config = dict(
    d_mlp=320,
    activation='swiglu',
    norm_place='pre',
    parallel_block=True,
    extras=['capped logits'],
    init_std_down=0.0,
    lr_mult_o=1.64,
    beta1=0.9,
    lr_head=0.00515,
)
MLP neurons of a small language model. Each row is named by its layer, matrix (gate and up: input weights; down: output weights) and neuron, and shows model dimensions 64-191. Each number is 200 + 30 x the weight over its row's rms, rounded and kept within 0 to 999. A neuron's up and down rows have the sign that makes its largest values positive.
After each neuron's rows, "fires in" lists the words (lower case) most often at its 100 highest values on Wikipedia text that the model never trained on.

L8.gate92,137,177,196,196,197,212,236,182,222,185,252,238,226,215,203,165,167,208,179,222,187,214,191,204,193,168,190,195,203,228,200,209,165,188,167,207,148,183,182,229,159,234,196,257,199,256,191,254,282,194,157,221,153,181,255,226,213,217,244,180,213,187,191,256,212,226,201,149,192,215,199,230,182,166,138,200,258,168,253,181,145,194,166,209,234,234,204,220,193,192,169,193,227,146,180,182,254,149,186,182,269,147,158,208,236,258,174,214,205,247,192,190,199,171,173,199,180,167,225,234,160,155,211,157,192,214,181,202
L8.up92,196,170,192,173,216,182,210,202,201,214,214,252,151,192,228,184,200,223,224,197,222,169,171,222,180,172,235,206,200,182,220,195,240,152,187,194,173,183,233,246,170,212,131,206,153,180,188,172,227,179,232,217,222,217,245,242,247,207,146,198,180,177,190,191,200,192,214,242,191,247,255,235,247,243,144,247,222,187,183,194,228,145,183,155,183,188,175,240,194,166,205,219,223,175,130,174,204,164,227,210,155,238,188,238,220,231,195,173,160,195,228,172,176,175,209,230,279,184,220,223,202,178,203,242,213,150,242,219
L8.down92,180,230,225,220,219,208,221,235,251,166,223,200,172,177,191,220,256,200,202,236,213,161,185,197,184,187,233,208,195,199,184,232,225,191,208,243,181,184,196,222,250,156,246,190,183,164,193,269,161,198,194,207,257,188,209,141,258,204,142,212,189,162,215,229,190,165,134,181,209,195,221,224,152,190,240,182,198,230,223,203,176,149,217,187,121,103,212,163,145,257,173,201,187,189,201,187,145,240,218,186,190,219,217,218,222,165,207,164,249,193,213,180,223,213,212,236,210,166,167,186,178,217,212,208,221,193,180,223
fires in: "a", "an", "is", "was", "of"

L9.gate59,162,192,164,213,235,237,225,203,181,228,165,160,171,231,145,180,227,173,281,254,189,190,200,237,245,192,249,199,158,212,215,192,268,215,180,205,231,258,204,200,199,250,218,229,218,229,196,257,226,233,166,176,252,147,184,157,174,211,158,157,219,205,171,234,154,229,213,156,183,266,154,218,185,182,185,231,174,149,243,166,159,198,202,248,213,179,215,191,166,195,169,190,177,198,203,172,191,245,169,210,171,271,162,228,141,169,195,224,188,175,159,214,195,161,245,174,132,158,174,242,192,171,219,210,204,206,160,165
L9.up59,182,132,181,170,193,205,222,205,167,175,153,205,166,225,195,195,223,172,244,204,234,205,189,174,143,201,225,133,186,240,214,206,185,189,191,191,197,203,186,241,205,152,213,254,278,217,170,167,210,192,180,137,224,151,211,220,198,245,209,240,237,228,205,235,209,205,175,174,196,229,177,194,171,217,195,127,188,275,158,189,212,183,173,228,185,227,229,213,186,190,186,212,244,226,185,238,157,238,191,181,71,197,224,192,212,204,178,213,205,201,262,206,154,212,207,177,187,191,204,199,207,208,185,175,151,183,235,206
L9.down59,183,210,212,195,223,178,191,182,196,159,208,222,176,217,248,205,200,200,180,179,224,207,244,202,213,221,220,249,224,187,198,236,194,247,214,154,231,148,236,208,188,229,157,154,194,172,141,162,240,224,261,167,180,198,204,190,207,231,209,162,183,145,165,210,206,179,176,207,185,179,182,199,205,263,173,161,191,184,213,190,213,196,163,200,210,135,214,189,176,231,204,228,261,183,148,243,157,210,178,143,213,170,223,189,214,202,267,158,182,205,208,236,211,176,173,191,234,214,218,186,171,164,187,193,226,196,253,175
fires in: "by", "his", "of", "in", "outstanding", "including"

L7.gate170,155,170,185,174,254,214,205,176,153,196,246,193,266,223,267,191,225,167,194,193,188,136,209,133,190,236,193,213,186,227,172,172,197,197,207,187,233,173,198,192,186,143,195,225,189,160,235,193,210,167,227,209,198,169,200,246,165,160,257,219,129,225,222,220,225,204,174,234,211,188,221,208,161,200,212,230,144,178,186,168,170,205,145,172,232,229,204,234,212,231,176,162,200,165,201,198,234,175,165,233,224,182,230,204,167,235,156,198,205,192,247,167,216,235,255,217,213,212,213,219,220,220,145,197,196,182,182,201
L7.up170,197,207,192,303,185,182,140,235,211,187,201,196,153,219,253,214,197,173,210,227,190,186,232,196,217,245,173,181,189,149,168,191,219,229,289,236,183,171,257,166,188,152,168,176,193,219,202,191,234,167,232,245,222,142,166,185,133,170,193,229,135,246,205,244,188,159,268,207,253,138,222,260,175,209,194,197,157,196,210,190,190,202,146,244,210,211,197,205,198,238,177,188,202,212,169,177,242,193,150,220,184,198,223,194,243,224,200,203,211,199,212,197,239,190,186,152,166,263,246,176,140,193,211,192,203,188,244,173
L7.down170,174,232,235,213,245,197,167,168,231,242,217,199,202,185,247,199,170,139,214,225,110,192,178,159,219,235,137,228,181,199,199,217,161,220,229,215,185,210,178,220,140,209,210,229,145,204,151,230,215,176,196,254,177,193,215,218,195,132,198,224,170,234,182,206,197,158,281,260,178,206,247,199,231,192,211,195,161,243,184,216,200,211,206,160,196,183,185,181,197,242,179,145,184,194,190,195,153,156,142,261,189,165,187,192,266,191,231,193,170,178,236,210,226,232,238,223,163,209,245,211,198,208,173,193,209,175,186,181
fires in: "as", "appointed", "assistant", "executive", "was"

L8.gate253,193,196,224,168,255,231,145,207,200,160,189,162,172,237,212,206,192,188,165,155,170,246,233,221,213,212,231,223,153,192,190,193,205,209,236,186,163,171,205,165,199,195,195,182,196,188,164,206,242,142,168,189,198,184,245,168,197,174,205,193,217,252,213,231,155,145,198,233,255,199,159,207,193,226,284,228,226,243,183,240,177,197,136,248,235,191,153,232,193,213,192,219,150,155,202,174,158,215,210,211,216,202,225,264,210,208,216,180,210,188,226,241,162,218,147,148,155,214,229,190,201,200,187,201,174,194,248,169
L8.up253,247,213,229,175,255,243,190,192,241,208,147,194,182,207,152,217,229,237,154,234,173,244,201,212,217,191,253,202,197,163,175,212,128,226,246,234,182,233,211,171,215,207,144,183,210,217,195,160,193,180,224,266,239,176,197,146,240,190,203,191,193,175,207,169,190,215,199,210,204,179,264,174,221,202,183,186,164,212,214,149,238,145,190,186,201,188,255,188,233,219,199,260,122,190,175,212,203,178,219,233,203,212,205,187,211,226,149,152,163,154,160,204,218,190,172,199,140,173,197,216,247,197,241,207,172,214,191,203
L8.down253,255,211,198,212,156,194,210,273,247,200,167,182,196,204,219,164,186,217,200,176,214,135,194,245,177,205,175,227,213,238,186,149,190,237,210,136,266,215,183,224,215,253,238,209,226,172,216,186,222,228,188,204,187,158,262,253,165,222,214,205,191,195,210,178,238,172,198,163,233,240,145,186,199,201,188,137,174,175,227,145,226,205,211,168,203,181,131,160,256,234,194,165,182,171,195,235,242,205,208,233,231,168,253,183,179,181,212,210,194,209,174,181,152,160,216,202,132,162,222,158,151,241,210,204,222,182,212,183
fires in: "first", "later", "secondary", "previously", "second"

L8.gate109,206,245,196,227,199,208,206,194,170,192,199,198,211,169,184,177,203,187,175,174,234,213,213,221,253,145,218,240,211,236,235,214,249,197,189,150,198,233,199,204,150,197,176,194,185,172,157,212,219,214,226,250,185,262,193,216,211,208,237,154,211,198,160,197,224,193,212,185,188,212,165,216,159,227,182,189,190,163,173,205,205,218,177,219,179,209,179,131,217,224,225,215,231,211,224,260,144,191,205,163,159,210,178,199,227,178,190,161,201,248,188,173,156,221,181,216,204,155,157,276,153,176,211,212,230,208,147,200
L8.up109,209,168,234,183,158,188,161,238,162,256,166,243,226,184,205,185,240,165,197,191,214,266,247,207,223,224,193,149,195,209,173,208,204,156,173,176,116,191,189,172,246,221,224,229,183,245,210,199,180,178,219,214,188,147,269,214,192,156,165,227,153,186,231,219,181,187,204,221,272,194,194,169,196,250,226,233,181,186,202,236,211,213,135,236,178,163,212,149,172,230,180,179,188,203,201,240,262,238,147,202,166,216,215,249,212,228,166,203,237,252,184,219,185,224,208,216,261,150,133,202,176,187,190,168,166,233,194,198
L8.down109,190,209,193,211,220,211,189,189,229,158,176,219,177,197,220,174,199,232,217,190,179,178,172,162,254,196,192,190,154,172,172,152,219,201,178,208,206,174,260,253,195,233,213,247,186,189,217,252,197,215,133,198,242,227,226,236,195,176,200,163,159,208,192,196,181,192,181,209,228,178,211,190,188,227,270,194,230,245,160,209,197,195,241,214,249,203,171,202,166,125,214,196,202,184,242,183,254,255,195,159,242,194,259,271,209,142,142,217,199,167,228,158,220,236,219,261,246,203,169,201,223,209,151,194,189,139,185,235
fires in: "in", "above", "into", "over", "entering", "of"

L9.gate55,184,183,207,203,194,260,198,167,215,211,180,229,269,278,199,194,214,172,200,239,230,196,191,142,201,177,201,206,217,171,216,218,238,184,154,217,195,167,249,200,183,216,204,141,212,160,256,234,232,193,197,197,214,186,196,232,252,183,156,218,153,185,211,178,190,153,249,138,171,235,214,190,188,234,190,174,160,207,156,196,186,217,171,184,216,172,271,223,138,264,202,205,204,237,187,230,202,137,272,247,239,195,156,181,238,192,216,170,154,212,181,199,202,238,190,180,219,137,188,219,210,240,206,165,178,255,172,207
L9.up55,174,181,189,164,210,162,253,225,213,190,212,161,195,236,184,201,252,196,176,205,178,187,215,169,253,224,247,141,209,247,215,226,197,205,202,181,251,181,239,225,204,185,184,231,195,227,197,226,177,204,196,182,196,203,194,209,242,148,208,231,244,159,178,182,191,207,187,135,161,262,182,171,222,164,197,215,189,221,216,164,186,186,172,185,241,196,174,243,176,231,152,163,171,232,239,217,188,201,201,209,197,174,227,164,219,218,223,162,210,205,132,202,231,182,171,219,191,186,199,223,236,226,298,175,177,248,183,213
L9.down55,206,121,208,175,251,185,227,223,239,173,191,140,159,188,246,210,174,224,232,226,206,229,187,201,201,237,187,221,194,192,180,210,164,186,270,170,229,208,142,175,186,210,154,158,253,240,261,186,171,199,196,182,184,165,250,164,237,173,199,194,193,273,159,180,190,169,250,183,192,210,174,178,216,217,185,169,224,196,196,199,215,184,192,224,207,187,173,264,184,213,178,166,198,197,209,213,208,152,238,216,162,147,208,168,215,191,194,198,230,242,206,226,230,208,229,187,223,169,177,212,201,187,204,166,177,159,248,187
fires in: "most", "more", "only", "consisted", "mostly"

L6.gate218,201,215,211,234,187,167,211,174,191,195,240,240,182,231,234,240,230,190,190,201,213,208,175,131,223,190,244,211,164,209,209,183,217,198,179,199,197,185,178,191,219,219,135,194,136,197,247,228,236,207,190,193,164,177,206,191,197,197,208,180,128,204,156,161,210,220,230,191,245,220,185,189,199,219,171,186,143,192,220,233,188,188,209,263,203,181,156,238,190,172,242,238,201,226,190,210,202,182,233,228,235,205,226,165,209,203,169,188,220,202,245,139,211,173,202,211,250,204,257,300,213,138,138,210,183,169,187,151
L6.up218,185,291,221,259,174,196,208,186,203,220,216,201,176,201,214,196,219,196,220,180,194,255,202,185,208,207,229,195,214,224,196,207,227,237,223,187,167,267,239,175,136,212,232,173,204,241,219,197,196,186,214,180,181,174,134,242,182,186,222,210,230,124,155,221,206,169,227,225,167,181,172,233,165,176,238,195,137,233,193,170,253,187,177,182,188,235,187,199,247,190,211,215,216,202,172,213,220,234,220,258,198,206,184,242,219,241,199,209,213,206,207,196,240,195,166,184,264,196,154,259,226,188,121,184,161,162,175,188
L6.down218,191,172,208,235,196,223,268,163,205,187,184,208,201,196,240,178,218,182,169,195,265,191,221,182,220,201,167,177,208,201,188,265,238,179,185,185,242,248,207,201,212,207,198,193,227,167,210,180,261,183,186,166,212,176,209,218,240,202,206,130,236,192,215,213,184,217,208,160,213,184,176,207,196,155,153,237,152,174,246,213,183,265,157,237,166,113,206,254,188,188,249,173,237,206,210,198,228,137,229,267,199,259,138,186,145,166,168,205,198,200,211,201,203,182,157,242,240,187,220,273,230,168,205,215,245,198,211,169
fires in: "no", "less", "remained", "little", "valve", "depending"

L5.gate202,226,200,208,168,197,240,209,197,285,150,222,176,179,192,189,195,144,197,271,192,186,198,227,168,215,223,271,202,238,246,200,198,210,147,167,217,172,228,168,159,155,192,205,200,185,212,176,216,188,206,211,183,184,236,193,227,228,200,224,227,177,200,217,226,112,248,198,159,227,205,188,223,192,169,212,203,204,156,188,204,225,231,184,248,239,157,165,183,198,173,224,142,200,208,264,253,238,193,201,174,228,215,194,150,185,247,228,142,158,224,227,218,159,206,219,176,233,184,185,201,233,179,185,167,211,161,201,172
L5.up202,221,225,204,191,209,172,231,224,202,214,209,247,258,153,229,241,179,180,235,174,203,142,165,237,212,188,213,198,237,207,210,189,193,129,221,188,208,235,229,153,209,167,222,213,229,185,258,197,180,233,185,166,258,217,195,219,241,185,222,237,256,175,177,235,167,186,195,242,162,193,156,143,232,254,156,201,201,216,262,227,215,201,181,158,178,144,236,171,165,174,228,144,168,238,254,199,167,216,190,213,218,245,172,245,198,211,209,256,192,207,215,242,204,242,225,209,162,234,236,150,201,186,191,187,206,193,193,185
L5.down202,241,171,173,201,165,190,167,210,202,184,173,144,163,237,207,160,219,241,203,164,226,183,161,212,175,216,204,157,223,215,166,159,180,175,213,177,228,166,218,209,246,197,203,218,227,236,176,188,175,217,200,205,237,142,218,204,192,214,175,173,199,204,234,187,178,212,183,256,200,261,179,177,231,246,158,225,175,198,200,208,211,214,215,255,185,244,177,247,190,216,170,206,197,158,208,225,252,188,187,205,238,194,235,202,175,170,180,202,148,167,126,265,149,187,221,221,193,191,195,214,209,153,224,211,219,211,221,132
fires in: "not", "also", "always", "often", "still"